config.yaml
lr: 0.00208
lr_head: 0.0125
decay_shape: "linear"
dataset: "wikipedia_en"
MLP neurons of a small language model. Each row is named by its layer, matrix (gate and up: input weights) and neuron, and shows model dimensions 80-207. Each number is 128 + 32 x the weight over its row's rms, rounded and kept within 0 to 255. A neuron's up and down rows have the sign that makes its largest values positive.
After each neuron's rows, "fires in" lists the words (lower case) most often at its 100 highest values on Wikipedia text that the model never trained on.

L4.gate58 [100 173  99 116 133 131  99 140 113 152 116 109 114 137 148 106  79  88 118 174 116 108 163 100  99 160 102 122 108 128 162 108  97 144 172 147  97 127 142 139 118  70 164 149  91  95 124 195 118 107  95 115 133 188 114 102 203 117 201  83  62 130 101 124 150 119  77 128 152 159 145 102  96  71 105 128 132 173  80  95 147 129 184 127 139 155 131 127 108 118 111 105 118  71 155 132 147 114 140 127 141  72  78 142 164 108 129 125 164 141 104 112 171 170 130 109 114 137 112 126 123 174 107 117  78 154 117  98]
L4.up58 [159 102 120 113 103 137 119 161 141 142  97 144 120  88 107  90  88 109 126  90 101  70 150 185 147 137  69 155  73  99 109 138  75 131 119 131 138 111 102 101 116 126 130 113  85 128 159 112 151 125 102 127 162 138  14  83  92  79  64 175 132  96  82  65 148  79 103 104  61 114  96  98 148 156 128 129 129 135  57 184 134  62 154 207  74  89 133 130 139 114 114 111  76  94 128 143  69 124 152 106 124 129 123 108 128 148 117 127 129 123 136 102 170 156 121 141  98  95 107 123  66  97 110 181 159 101 173  66]
fires in: "following", "fw", "ger", "love", "give"

L2.gate274 [ 63  85 134 145 117 143  99 122  50 123 192 149 100 182 115 120 175 121 163 106 139 139 113 101 106  75 151 149 120 153  89 174 102 191  85  80 120  95 111 161 151 117 104 155 115 113 140 158 121  66 110 171 107 144 118 140 198 121 145 128 172 147 142 179 144 116  98 136 127 129 165 132 170 143 148 168 151 136 114 116 158 141 103 150  90 143 183  73 135 115 167 125 170 123  94 121  75 112 146  87 117 169  51 147 123 129  99 133  94  70 112 105 170 157  86 127 113  68 120 188 135 188 216 141 135 107  93 120]
L2.up274 [ 97  68 122 175 142 162 151 142 114  72 181 102 112 147  93 195 164 139 171 112 130 108 104 126 182  88 135 161 152 143 109 146 117 139 172 110 102  85 121 115 149 107 116  77 104 124 118 139 125 147  93 189 117 133 103 104 142 135  99 161 120 175 157 164 131  75  87 123 117  87  93 147 152 127 151 148 132 155  86 100 144 134 153 121 113 116 157  97 118  81 157 142 194 174  82 128 122  90 173  85 147 172  84 126 128 116 120 170 128  93 117 121 104 164  74 146  67 107 103 175 156 117 180 183 156 133 110 148]
fires in: "city", "state", "size", "united", "2"

L11.gate455 [144 142 100 140 114  68 123 179 112 101 145 159  78  92  51 124 135 103 165  66 148  71 119  97 115 136 119 129 116  97  98 158  88 155 151  76 127 107 110  91 163  78 152 194 149 150  95 148 151  97 157 150 104  76 126 133 113 123 176 157  81 146 128 139 128 135  93 176  92  93 100 113 126 108 107 109 140 149 174 173 134 122 163 172  83 151  99 139 103  76 115 107 123 131 115  34 106 121 134  82  99 130 148 109 133  86 135  78 142 192 124 144  69  66 149  35 128 144 172  91 106 158 170 111 130 137 129 124]
L11.up455 [123 179 134 149  97 157  71 122  62 158 115 143  99 116  83 145 139  98 119 165 140 168  90 106 162  96 163  99 134 121 127 158 111 204 114  83 130 163 137 136 130 111 144 191  82 108 128 182 133 130  83  95  98  76 114 129 123 150 139  76  82 109 149 205 140 140  87  49  72 105 125 159 142 107  99 175 128 133  94 176 173 123 163 148 179 136 118 115 108  97 174  74 109 133 172 137 131 140 115 114 155 161 106 151 167 149 123 165 165 112  87  91 113  78 111 133 129 164 118 163 174 126 152 103 146 112 132 116]
fires in: "the", "there", "on"

L8.gate301 [139 146 127 133 147 148  92 142 125 123 120 104 159 115  74 146 181 156 128 151 162 130 187 111 141 114 131 144  94 166 156 115  52 131 113 141  59 132 150 115 132 193  84 132 124 139  95 149 142 100 136 166  77  81 165 145 150 145 118  70 140 147 162 120 146 156 159 143 110 129 179  68  73 104 107 140 192 103 132 186 143 125 153 106 107 114 116 145 144 109 146 173  90 140 192 103 111  79  90 126 106 121  95 100 154 116 171 186 145 126  92 165  71 156 150 120  87 108 139 125  73 145  83 117 114 211 103 173]
L8.up301 [126  95  42  92 126 100 111 106 136 154 183 143  77 129 138 140 137 153 127  99 179 127 165 123 135  55 165 115  98 116 129  97 104 136  97 127 131 154 136 122 156 154 115 133 149  81  96  75 166 103 145 117 168 147 148 102 127 114 101 111 120 183 135 140 107 124 128 127 129 128 162 123 138 127 101 178 116  97 119  78 192  96 139 129 143 108 135 157  96 142 222 149 116 173 163 126 135 132 136 135 109 128  60 150 109 136 122 124  87 128 109 152  75 138 150 146 149  76 147 143 122  84 176  91 144 158 124 129]
fires in: "of", "and"

L8.gate449 [ 93  90 100 147 125  93 143  86 131 121 203 171 141 112 113 154 168 100  99 153 120 129 123 152 109 125 135 138 165 101  74 127 120 109 107  84 149 194 168 128  73 106 120  89 150 153  90 125 108 106  44 127 135  73 114 123 115 141  96 117 129  83  94 115 171 147 146 185  95 198 146 117 200 102  93 131 154 134 151 162 129 125  74 174 194  73 135 108 128 144 143 110 184 109 120  99 115 101  69 147 141 183 147 145 124 124 133 163 107 117 108  62  58 111 170  99 173 113 100 160 109 129 159 137 123 153 139  90]
L8.up449 [ 77 165 142 192 135 136 154 141  81  68 140 155 109  92 160 165 130  97 226 162 190  93 151 141 128 101 152 154 180  68  91 141 117 153 101 113 121 127 132 135 163 152 140 110 135 171 152 177  58  87 158 128 135 210 160 158  83  67 164 145 134 148 122 131 114 178 162 169 106 128  85 160 115  96 154 142 141  95 104 129 148 129 163 148 166 136 103 132  69 121 138 167  82 128 121 137 171  83 106 117 116 158 123  64 146  92 131  85 169 169  72 136 115 101 146 217 175  82 161 155  83 162 134 103 145 109 173 177]
fires in: "where", "with", "if", "included", "there", "whom"

L3.gate326 [112 183 133  99 157 100 108  91 107 157 102 158 130 188 162 113 126 107 159  52 136 116 189  72 143  89  87 121 138 144  78  98 145 144 112  95  89 130  97 105 157  94  83 121  60  89 109 128 111 108 136  70  98 149 142 134 171 128 105  98 154 139 110 120 140  90  77 117 116 190 185 118 132  67 160 131 146  93 133  97 116 148  91 160 106 190 169 119 171 104 105 149  88 134 145  96  99 138 116 149  49 119  84  96 134 142 127 134 150 141 157 146 104 116 103 149 141 105 196 103  71 183 110 124 109 149 113 126]
L3.up326 [100 151 131  63 101 127 123 198 153 155 116 159 169 116 156 181 158 126 143 107 145 180  88  85 106 116  50 137 149  89 146  77 127 106  93  97  69 130  67  79 139 140 142  78 116 131 155 129 142  72  81 129  83 167 121 127 130 101 102 103 114 142 161 115 111  88 122  97 130 124 114 104 132  86 161 132 192  77 149 157  82 122 140 194 124  96 110 126 185  92  42 165  85 195 136 104 133 117  89 143  79 107 113 127  98  79 121  64  85 115 161 173  72 122 104 147 151 136  95 201 101 126 112 124  85 139  76 125]
fires in: "its", "their", "his", "he"

L11.gate470 [193 124 195 131 123 132 135  95 173  75 148 165 148 113 140  48 151 109 135 119  77 133 191 126 110 117  92 127 110 118 119  92 169 173 111 106  67 146 130 109  78 109 126 228 180 182  89 144 111 117  90 210 124 104 106 151 155 138 159 139 166 155 128 104  69 126 113 127 115 162 148  86 116 165 130 146 123  61  94 192 143 174 150 114 142  70 126 140  84 104 219 193 110 156  99 118 107 139  46 152 163 173 155 163  93 145 127 126 130 146 101 102 125 117 176 139 111 143 110 126  83 141 167  70 104 120  81 137]
L11.up470 [147 126 155 132  73 112 139 138 105 203 116 165 146 155 147 134 138 137 198 155 161  35 124 142 161 170 153 128  45 110  95  83 167  97 200 103 146 143 100 164 116 116 143 106 151 160 136 195 152  69 195  98  69  88 153 229 162 189 117 192 126 127  62 102 136 180 106  90 120 177 156  68 139 134 113 159 144 138 147  92 160 138 119 172 146 176 137 144 149 154  98  98 134 126  97 114 103 158 106  76 187  41  84 158 142 110 117  91  88 144 141 135 107  85  83 112 102  74 141 121 143 128 114 134 106 118 155  54]
fires in: "it", "while", "its", "if", "that"

L4.gate377 [153 143 130 144 156 153  45 123 119 135 110 110 142 129 119 161 152 101 118 149 142 160 160 154 132  90 100 130 134 142  69 155 109 177 135 112  88  39 158 115 161  96 148 128  84 177 112 144 153 150 165 101 190 161 137 102 123 136 125 129 105  63 121 118 139 148 117  67 145 100 108 113  77  69 149 136  72 109 197  77 113 163  93 134 101 135 138 103 140 150 106  99 183 162 118  68  80 110 201 176 145 111  77 120 110  79 126 141 167 129 148  89 106 121  33 183 123 131 116 164  85  84 160 137 123 151 183 153]
L4.up377 [111 112 152 115  66 170 145 129 114 128 101 187 129  90  91 155 168 162 148 169 152 128 127 134  91 186 127 124 171  91 195 112 181 109 161 116  92 104 147  91 133 107  87 184 132 125  96 183 139 152 108 168 112 117 142 148  95 135  98 233 202 125 129 139 166 128 145  59 112 112  98 143 142 105 133  97 143 183 136 101  96 157 179 127 120 131 175 126 121 126 110 106 114 106 158 198 129 133 116 148 120 108 127 172  63 147 104 198 135  85 162 117 146  88 110 104 123 109  89 185 153 143 116 128  88 124 121  96]
fires in: "tour", "tv", "testing"

L3.gate350 [138 122  91 115 162 103  87  96  85  98 146 151 153 162 119  71  46 138 115  48 138 164 132 188 144 108 157  99 106 180 155 115 122 104  96 158 109 101 128 106 171 108 159  93 117 158 145 109  99 149 162 109 143  59 115  91 119 109 134 109 170 148 111 153 116 125  25 103 118 114 107 106 134  95 171 125 126 171  97 170 181 107  88 148  84 145 181  48  72 127 192  91 106 163 115  92  61  96 150  95 111 138 150 144 120 129  68 125 146 130 148 167  88  76 131 135  79 143 117 126 133 108 107 110 135 141 142 173]
L3.up350 [131 122 109 133 124  98  94 120 145 180 104  85  99 167 141 140 137 126  78  90 109 176 105 130 163 127 136 132  85 193 136 145 163  97  99 181 125 125 128 112 169 139 118 152  66 141 158 122 123 178 136 102  82 168 110 121 161 109 147 119 100 119 114 123 116  67 121 203 187 147  94 146 129 156 131 133  68  92 173  88 174 155 129 204 119 133 151 102 100 124  80 145  57 152 138 130 111 141  67  98  99 132 144 124 105 102  72 155  90 133  94 174 104 120 104 157  79 151 138  74 171 140 122 153 103 158 121 155]
fires in: "team", "footballer", "football", "player", "players", "forward"

L3.gate343 [138 105 177 141 124 148 130 104 139 182 159 141 170 132 116 158 143 121 143 108 101 150 122 112 153 152 154 103  89 103 164 142 104 161 137 165 130  95  98 168 166 141  98 196 113  85  95 131 158 145 165 154 142 129  97 123 170 158 136 121 168  81 165 135 134 104 115 171 150 121 168  72 154 156 146 104  57  96 151 100 117 137 173 144 120 125 167  69 144 141 137 248 136 177 140 122  94 128  89 136 104  95  95 106 104 115 156 159 136 127  90 141 101 121 105 153 126 106 129 113 103 193 137 136 104 161 125 112]
L3.up343 [129 107 204 187 149  96 128  90 171 141 138 122 162 176  86 186 110  99 102 126 108 117 155 141 130 185 169  88  86 126 143 116  99 160 147 132 105  99  73 106 202 130 114 145 133 162 114 119 177 142 152 131 114 121 103  88 138 164 109 130 109 142 146 148 143 114 108 112 122 108 103  87 132 109 159  79  80 123 200 105 136 119 150 126  98 137 158 120 119  86 149 208 155 195 110 105  99 135 158 124  94  44  60 118 123 101 139 197 135 138 126 170 106 146  95 167 116  96  97 126 140 116 141 178 139 140 149 116]
fires in: "university", "united", "city", "minister", "college"

L12.gate408 [134 172 169 141  26 134  72 140 137 191 120 129 125 168 126 122  67  88 121  35 150 132 126  14  75 163 123  91 141 141 121  66  99 155 120  87 155  58 131 136 149 164 157 131 125 120 130 121 129  92 142 123 117 136 141 158  95 132 112  77 131 143 160 114 132 143 149 109 140  83 137 129 117 132 142 176 131 106 122  90  97 117 112  99 113 189 102 140 123 126 133 159 108 107 143 143 152 128 124 116 173 147  99 145 155  74 116 162 159 129  89 119 134 163 129 127 165 110 142 122 106 156 111  88 193 110 204  71]
L12.up408 [137 132 170  99 113 127 131 112 129 117 147 104 142 122  82 173 128 158 173 107 146 134 144 132 121  48  48 131 121 109 153 128 165 111  86 128 128 136  85 152 103 115 136 121 105  69 155 188 170  59 190 125 130 174 130 151 134 189 122 134 149 157  76 117 202  67 152 125 117 128 144  18 208 120 147  97 128 168 110 104 138  94 131  95 136 148 156  96 106 124  63 118  79 144  69  96 137 169 140  76 146 101 140  98  93 106 128 114  78  77 127 150 121  96 164  87 137 116  56 171  95 151  68  95 113 134 132  72]
fires in: "an", "any"

L2.gate552 [ 69  91 166 134 121 136 105  99 129 156 144  52 126 151 118 152 144  99 171 152 112 148 100 109  97  77 148  85 129 106 150 158 122 195 129 186 131 137 137 194  79  97 130 114 139 146 133 155  72 143 154  81 112 131 140 131  93 129  94 151 116  88 123 170  95 149 127 132 140 145 154 127 128 205 125 144 168 134 157  75 108  83 141 138 130 152 145 185 108 113 127 163  80 115 118  89 169 163 147  92  66 129 131  74 116 159 123 134 132 119  99 148 161 128  77 136 172 170 125  64 151 145 122 141   8 133  51  68]
L2.up552 [129 104 183  87 122 112 155 132 154 140 157 107 105 180 101 167 164 111 111 126  99 179 148  82 152 118 123 126 137 110 124 144 112 149 120 155 186 146 144 155 104 123 129 111 133 171 116 163 102 124 158 148 161 109 135 163  92  63 143 138 126 130  65 192  82 115 144 118  75 165 105 115 179 149 140 148 142 128  81 127 134  64 142 149  59 161 196 119 119 138 125  84 163 132  88 109 127 158 142 154  80 106 155  82  79 156 115 111 122 150 104 152 180 144  74  79 155 148 122 115 135  79 149 139 114 110 101 132]
fires in: "name", "main", "public", "local", "national", "general"

L3.gate40 [ 89 125 107 154 154  79 121 150  97 104 151 132 133 125 170 141 162 128 148 130 129 172 106  90 154 153 107 121 193  64 141 173 155 129  97  56 140 131 132 112  71 130  97 150  76 186  96 122 106 100 138 171 120 118 154 174 219 145 139 132 108 122  68 175 149 159 108 117 194 160 156 188 123 141 125  95  96 118 124 165 107 138  79 127 115 116 150 109  99 109 125 189  98 144 135 162 103 163 114 144  99  85 146  94 148 111 113 100 103 107 160  92 196 102 161 119 161 143 142 119 117 190  72 169 106 148  66  81]
L3.up40 [122 184 168 130 164 111 105 107  85 111 196 118 144  74 112 168 111 124  97 159 150 131 131 116  87 101  89 158 147 139 110 100 140 156 139  88 153 120  96 105 154 128  43 119 151  73  89 100 123 126 129  85  99 148 188 184 145 141  78  95  76 122 140  90 111 101 128  43 131 129  90  61 121  82  87 170 134  90 127 146 120 139  94 168 105 227 153 153 129  77 116 150 126 137 109 129  82 148 129 111 123 139 161 149 125 149 134  61 124 131 166 119 118 147 138  78 115 140 227 147 138 177  93  95 107 131 131 127]
fires in: "had", "his", "have", "has", "no", "their"

L3.gate27 [145 136  95  92  80  61 136  72  98 144 182 141 129 190  94 120 116 115 135  55  87 113 103 108  81  72 173 159 116 165  43  84 138 131 145 134  91 142 136  95 168  80 121 181 102 176 127 136 131 211 104 155 128 106 140 130 122  96 128 118 163 112 156 134 123 137 147 116  95 104  86 118 174 149  80  82 146 141  92 158 146 118 125 157  80 167 104 127  79 142 173  57  89 123  65 131 130  99  85 154 132 180 114 137 166 187 150  67  95  90 176 147 123  99 128  10  86 118 156 125 103 127 128  91  68 175 153  94]
L3.up27 [127 106 124 105 128 103 132 140 134  94 105 105 143 155 111 100 123 127 118  84  45 134 155 172 109  73 174 113 122 214 144 131 140 137 108 133 149 121 147 108 104 105 143 152 128 122 124 130 158 170 113 125  91 108 154 136  76 200 166  99 192  85 129 157 139 149  58 126 196 165 136 137 147 212 116 123 183 114 138 122 142 159  64 131 169 106  71 115  94 122 169  63 100 124 122 137  95 130  99  85 110 157 100 138 159 153  92 145  92 137 119 171 134 121 118 121 103 118 156 106 159 155 113  83 153 195 169 161]
fires in: "season", "medal", "medalist", "footballer", "games", "football"

L9.gate258 [110 151 134  93 108 147 119 149  80 169 188 145  87  89  91 173 128 111 162 133 114  97 131 108 184 102 136 154 156 126 117 175 147 120 166 101  42  90 140 147 162  79 148  96 158 145 104 121 129  68 157 129 141 133 141 116 173 121 156 184 140 115 136 104 100 132 129 148  94  76 146 159 182  76 189 204 108 128 134 102 156 125 142 135  65 192  82  76  72 116 129  79 160 137 123 164 122 111 143 155 104 165 140 106  89 125 141 173 117  92 145 128  95 178 118 102 142 110 169 163 128 111  96  75 158 112 136 115]
L9.up258 [132 132  88 187 139 102  33 162 163 109  65 155  69 128 147 114 109 148 100 120 104 123 160 127 142  91 120 151 104  70 154 155 163  88  95 138  99 152 121 166 126 113 189 164 109 147 150 172  87 124  66  83 127  93 114 111 118  88 176 114 105 103 107 158 139 162 113 152 104 145 144 104 136 147 147  97 143 118 169 101  86 109 138 124 136 167 134 113  45 124 132 120 116 148 159 124 152 104  61 112  75 114 106 136 128  99 141 154 137 122 129 125 188 145 105 183  96 104 102 137  80 195 190 126 103  64 104 127]
fires in: "the", "by", "from"

L2.gate13 [106 133  86 152 159 144 102 123 127 180 118  91 134  89 127 124 177 164 183 131 163 136 130 119  95 119 135 140 167 130 126 157  90  88 142  73 158 105  95 148 124 163 119 169  69 143  87  87  86 133 173 137 114 163 145 140 127  94 148 140 116 124 122 109 125  93  78 203 158 152 172 152  81 175  90 155 165 128  97  64 141 191 164 150 162 157  87 143  81 101 112 108  73 124 135 136 134 177  81  72  91  76 121 126 129 168 143 101 138 161 145 138 119 136  99 151 101 117 160 153 148 185  69 102 134 116  27 127]
L2.up13 [137 139  80 167  73 186 128 151  98 115 169 122 144 143 192 156 149 160 163  93 164 136 118 150 140 105  63 166 153 112 176 158 100 114 138  75 168  93 144 127 133 142 130 174 100 131 119 148  83 109 120 142 108 157 104 181 109 145 131 138 132 161 164 124 114  72 117 118 149  80 130 136 129 131 130 128  95 106 112  73 126 174 138 132 165 131  87 150 114 109 114 155 110 137 171 165 143 159 134  80  67 122 155 136 133 128 106 138 177 180 165 192 116 191 137 201  90  55 116 148  89 136 110 115 170  82 144 137]
fires in: "had", "years", "has", "was"

L8.gate256 [115 173 108 212 150  85  73 107 142 132 162 171 129 158  96 134 109 144 134 113 100 100 119  79  58 164 141 163 144 131 124 107 104 141 118 129 158 243  82 131 135 162  81 183 173  90  88  91 176 154 138  81  72 150 120 130 165 130 168 172 131 112 142  94 161 119  42 120 133 165 158  92 166 179 162 110 167 176 134  76 188 104 108 166 130 149 120 136 111 117 187 106  89 169 184  79 117 115 118 188 122 176 103 131 149  96 143 137 140 132 149 140 149 198 128 159 129  99 102 116 107 171  99  96 134  89 200 163]
L8.up256 [164  92 164 111 130  79 116 154 131 169 168 100 117  87 118  50 128 153 103  75  95 114 129 165 127 114 153  77 129 115 122 130 169 120 119 213  91 120  74 115 119 151 133 162 174 175  94 109 126 103 120  93 126 123 102 156 117 134 161 109 119 151 137 158  87 169 177 112 119 155  97 126 106 165  75 116 105 191 176 119 177 152 162 146  90 156 143 116  76 139 135  56 133 113 120  78 142 150 112 115 100 107  62 120  78  92 153 122 195 128 140 108 121 162 131 146  73 129 138 104 166 151  80 118 174 116 150 161]
fires in: "that", "this", "to", "should", "which", "t"

L8.gate436 [143 141 109 141 120 102 129 174 106  79 152 158 122 202 125 189 150 173 139 143 164 125 145 121 126 136 137  81 129 143 165 113  86 172 142  71 180 114  81  89 116 125 115 134  90  48  80 104 157 150 139 128  98 120 118 108 113 132 162  85 152  97 155 179 130 161 111  97 183 110 116  88 179 107 145  81 150 193 118  75  65 126  99 150 173  61 104 144 126 119 178 108  96 138  94 111 134 204  37 134  99  89 115 140 135 162  95 140 130 107 164  77  99 161 102 129 158 154 139 155 132 154 111 128 120 104 140 127]
L8.up436 [124 111  79 152 144  95 118 135 135 124 123 127 137 108 125 166 151 171 162 116 134 124 151 131 108  86  58 139 172 139 178  93 141 145 176 111 153 134  81  67 104  99 120 131 139 153 102 153  85 128 118 134 116 130 163 179 138 110 131 164 112 101 144 127 166 175 162  47  96  82  92  99 139 153 102  89 195 159  96 112 124 138  89 157 113 112 130 137 138 131 153 180 135 153  80 162  80 129 220 176 128  84 139 113 146  98 144  97  78 113 103 121 141 163 131 174 186 103 100  88  97 134  99 118 133 130 148 182]
fires in: "had", "have", "has", "having"

L11.gate219 [131 126 166 122 130  73 111 202 106 183 124 179 145 167 103 144 125 114 146 112 182 115 174 116  95 149 166 108 118 130 147 133  99 106 101 104  54 135 125 156 162 107 140 165 157 156 105 129 172  87  98 153  93 125 136  64 151  94 121 119 157 120  98 122 124 132 106 144 127 100  97  80 126  56 134 124 151 144 152 168 141 165  60 198 112 157 125  61  96 134 153 152 120 130 131  94 121 150 127  83 157 126 125 146 153 150 111 112 161 170 151  82 117 159 146 166  96 143 117 133  79 155 120  84 169 176 160 122]
L11.up219 [137 126 111 187  96  67  54 102 130 169 133 153 122  93 104 142 126 125 127 109 147 166 161 134 128 111  79 104 139 106 199 147 139 173 162  88 102 110 135  85 137 122 199 111  92  78 122 130  69 136  48 104 122 135 107 103 166 153 153 120 102 136 115 161  84 131 111 165  99 169 165  87 115 142 127  92 147  55 156 121 141 127 142 116 153 139 140  69 163 107 166 110 142 175 171  93 125 114 144 100  92 119 107  96 155 161 111  89  48 124 139  96  84 137 114 154 109 131 168 130 119 201 167  43 145 136 107 140]
fires in: "the", "and", "they", "there", "then", "its"

L4.gate452 [123 128 116  69 117 172 106 142  96 200 109  88 162  96 154  82 100 182 166 130 140 183 123 120 159 129 159 114 155 176  87 127 156 128 112  75 122 110  81 127 158 129 115 150  94 107  80 139 132 173 228 139 129 153 196 132 142 118  93 141 103  95 161 102  62  92 146  98  87 151 175  97  96 142 134 202 177  70 175 112 132 107 120 144  96 114 123 129  92 111 120  96 102 165 151 105  73  50 149 151  98 169 143 121 114 118 124 158 146 149 151 127  75 158 112  93  97 149  75  86  81 145 141 112 161 104 116 158]
L4.up452 [ 67 119  89 110 138 108 143 172 134 101  36 151  90  91 150 171 143 107 168  73  93 148 142 133 131 183 106 148 131  85 157 139 162 103 112 155  87 121 154  77 158 105 105 140  96 140 172 114 139 154 129 155 124 144 166 145 100 191 139 188 184 176 167 122 175 169 157 131  97 141  90 170  78 139 118 127 200 167 135 125  97  99 163 167 166  97  88 120  89 111  87 106 112 141 117 115 118 122  47 124 119  96 164 133 117 129 113 154  91 135 127 173 106 127 181 111 123  58 110 107 137 154  91  98  85 135 139 142]
fires in: "are", "be", "only", "is", "used", "very"

L2.gate362 [163  80  72 174 178 161  95  71 146 156 195 148 114 149  69 117  92 143  93 117 137  89 194  90 153 114 122 132 124 167 132 123 184 118 131 146 115 126 117 150 171  92 159 155 124 144 167 143 136  70  93 118  84 113 138 155 153 155 123 138 135 118  98 133  93  91 185 163 120 137 155  66 158 181 112 107 151 100  89 140 148 122 119 136 176  82 111 128 159 170 111  96 136 176 121  87 180 120 129 126 145 171  70 125 112  75 175 156 104  75 142 135 166  97 121 165 110  40 126  97 106  96 115 150 200 140 189  91]
L2.up362 [123 133 133 155 122 125 119  62 136 123 115 126 143 166 134 143 128 161 136 114 111 138 196  94 131 132 144 147 150 164 148 184 185 105 190 168 171 106 161 135 150 135 160 193 121 168 112 135  95  72 192 117  66 130 144 155 174  97 113 120 152 122 112 136 139 132 156 121 127 142 163 158 126 111 118 133 164  95 179  41 124  80 113 136 186 100  93 124 103 122 191  86  97  97  74 159 130  44 156 125 115 137  86 121 189 146 140 130 199  87 144 125 118 140  73 189  63 152 164 108 118 152 106  92 103 136 106 139]
fires in: "which", "where", "when"

L6.gate562 [107 149  77 176 129 139 104 106  91 104 136 125 125 125 106 115 180 161 146  56  98 218 130  82 131  52 167 154 107  78 119 123 144 178  96 114  85 117 119 127 139 131  83 168 121 124 110 148 106 184 153 114 102 114 176 156 174 151  94 111 161 106 137 164 165 127 149 162 142  71 138  96  94 158 106 150 122 130 103 157 148 134 131 103 166 124 142 135 141 121 143  95  81 116 135 157 119  83 102 120  69 134 225 102 142 157  93  63 122 184 113 165  86 130 141  85 105 144 134  78 120 126  74 121 117 134 106 164]
L6.up562 [123  97  87 139 173 120 134  99 140 128 105 153 130  67 169 186 114 101 140 179 114 125 156 160 133  39 104 142 134 116  88 102 111 151  94 125  77 133 136 179 174 156 121 135 157 123  73 148 139 165 144 109 116  84 168 168 117 135  55 146 146 131 177 123 115 145 154  98 142  70  95 179  63 189 125 144 129 105  93 104 135 131 185 120 163 149 160 166 176  63 172 109  81 123 115 131 154 155 117 115 115 123 157  89 147 124  92  63 118 156 113 194  67 126 130 114 114 162 138 110 110 116 100 106 115 163 156 107]
fires in: "are", "is", "came"

L2.gate559 [146 112 146  98 203 109  84 126 121 123 132 156 113 126 146 165 164 132 144  94 165 178 113 105 124 127 125 157 183 121 165 140 153 160 133 107 146  95 101 126 156  46 122 193 148 104 130 137  88 192 151 126  99 115 174 183 148 160 143 116  92 109 105  87 132 180 143 162 125 101  81  91 119 172 100 122 101 102 106  98 112 151 141 144 155 163 197 119  98 142 158 132  82 152 105  85  86 114 107 137 104 137 103  87 106 167 167 183 150 178 141  95 101 158 110 155 133 151 184 113 104 183  58 185 150 126 137 140]
L2.up559 [130 124 144 161 171  71 106  62 142 123 136 122 150 113 162 192 152 110 177 144 176 166  75 107 134 131 160 184 147 110 188  94 128 138 201  99 151 103  84 118 157  76  71 178 137 131  78 131 107 156 162 154  99 105 163 189 130 135 169 100 106 104 143  57 221 183 138  99 181 112 124 135  96 135  67 137 104 120  91 104  96 126 119 158 166 106 132 170 100 136 129 167  99 127  81  90 109 124 104 174 139 143 127  86 102 174 142 160 120 165 153 112 124 174  91 155 147 132 146 112 121 152 120 127 153 106 131 116]
fires in: "had", "have", "having", "has"

L3.gate468 [179 100 124 166 190 169 153  74 109 171  86  82 155 139 145 125 123 148 106  95  95 176  91 137 139  71 152 123  73  67 177 100 138 107  92 219  93 137  87 156 164 143 110 129 161 114 116  92  98 147 179 113 116 100 149 140 175 126 183  99 111  83 128 161 161 158 104 171 158 157 117 173 138 129 107 161 123 112 117 123  57  57 144 124 110 195 120 138 106 120  95 101  79 163  94  81  86 123 157 108 110 127 101 144 107 128 160  68 119 126  97 168 167 102 113  89 140 131 171  97  97 155 128  32  62 127  98 137]
L3.up468 [111 130 133 102 133 110 163 133 157 121 149 116  75 141 140 163 109 105 177 118  96 133 170 122  94 110 105  95 129 138  56 171 127 123 138 171 107 167 152 137  97 134  76 112 140 142  86 144 141  95 176 149  92 114  90 114 136  70  83 113 162  71 100  93 175  91  95  98 137 141 148 125 111 101 149 111  96 112  72 113 131 108 140 195 109 151 178  92 122 107 211 123 104  91 114 193 106 127 163 118 136 137 149 103  72 115 168 172  99 126 125 112 187 150 114 122 113 127 127 127  75 114 150 135 126 155 108 108]
fires in: "president", "name", "local", "military", "politician", "previously"

L12.gate172 [112 114 141  65 122 115 104 101 142  77 135  55 111 146 116 131 142 160 124  79 128 149 156 133 160  82 139 174 159 172 144  95 104 146 134  45 145  95 146 129  83  68 145  93  91 108 142  70 150  82 190  63 147 148  95 134 145 170 135 128 163 127 116 180 158 135  78 106 135 105 106 130 219 134 140 116 113 103 163 108 185  60 128  86 144 128 116 151 182 110  75 110 109  93 129 165  95 121 147 107 141 163 139 146 142 136 149 161 114  76 162 110 111 120 167 140 124 131 121 225 186 131 152 138 160  72  99 113]
L12.up172 [122 113  69  81 130  64  70 165  93 122 104 100 153 173 137  72 176 111 142 139  98 140 162 150 121 110 134 118 164  99 149  74  47 156 160 131 101 108 142 119 124 145  76 113 147 208 129 106  37 129 105 108 152 141 162 157 117  79  96 116 126 148 144 180 118 163 152 111 135  52 126 139 108 143 107 159 138 135 152 153  97 118 162  68 163 105 110 145 141 152 141 129 139 125 141  79 131 104  86 198 107 105 133 126 124  95 126 112 200 113 154 158  91 194  83 119 112 139 140 154  95 160 203 152 150  49 143 135]
fires in: "of", "not", "from", "never"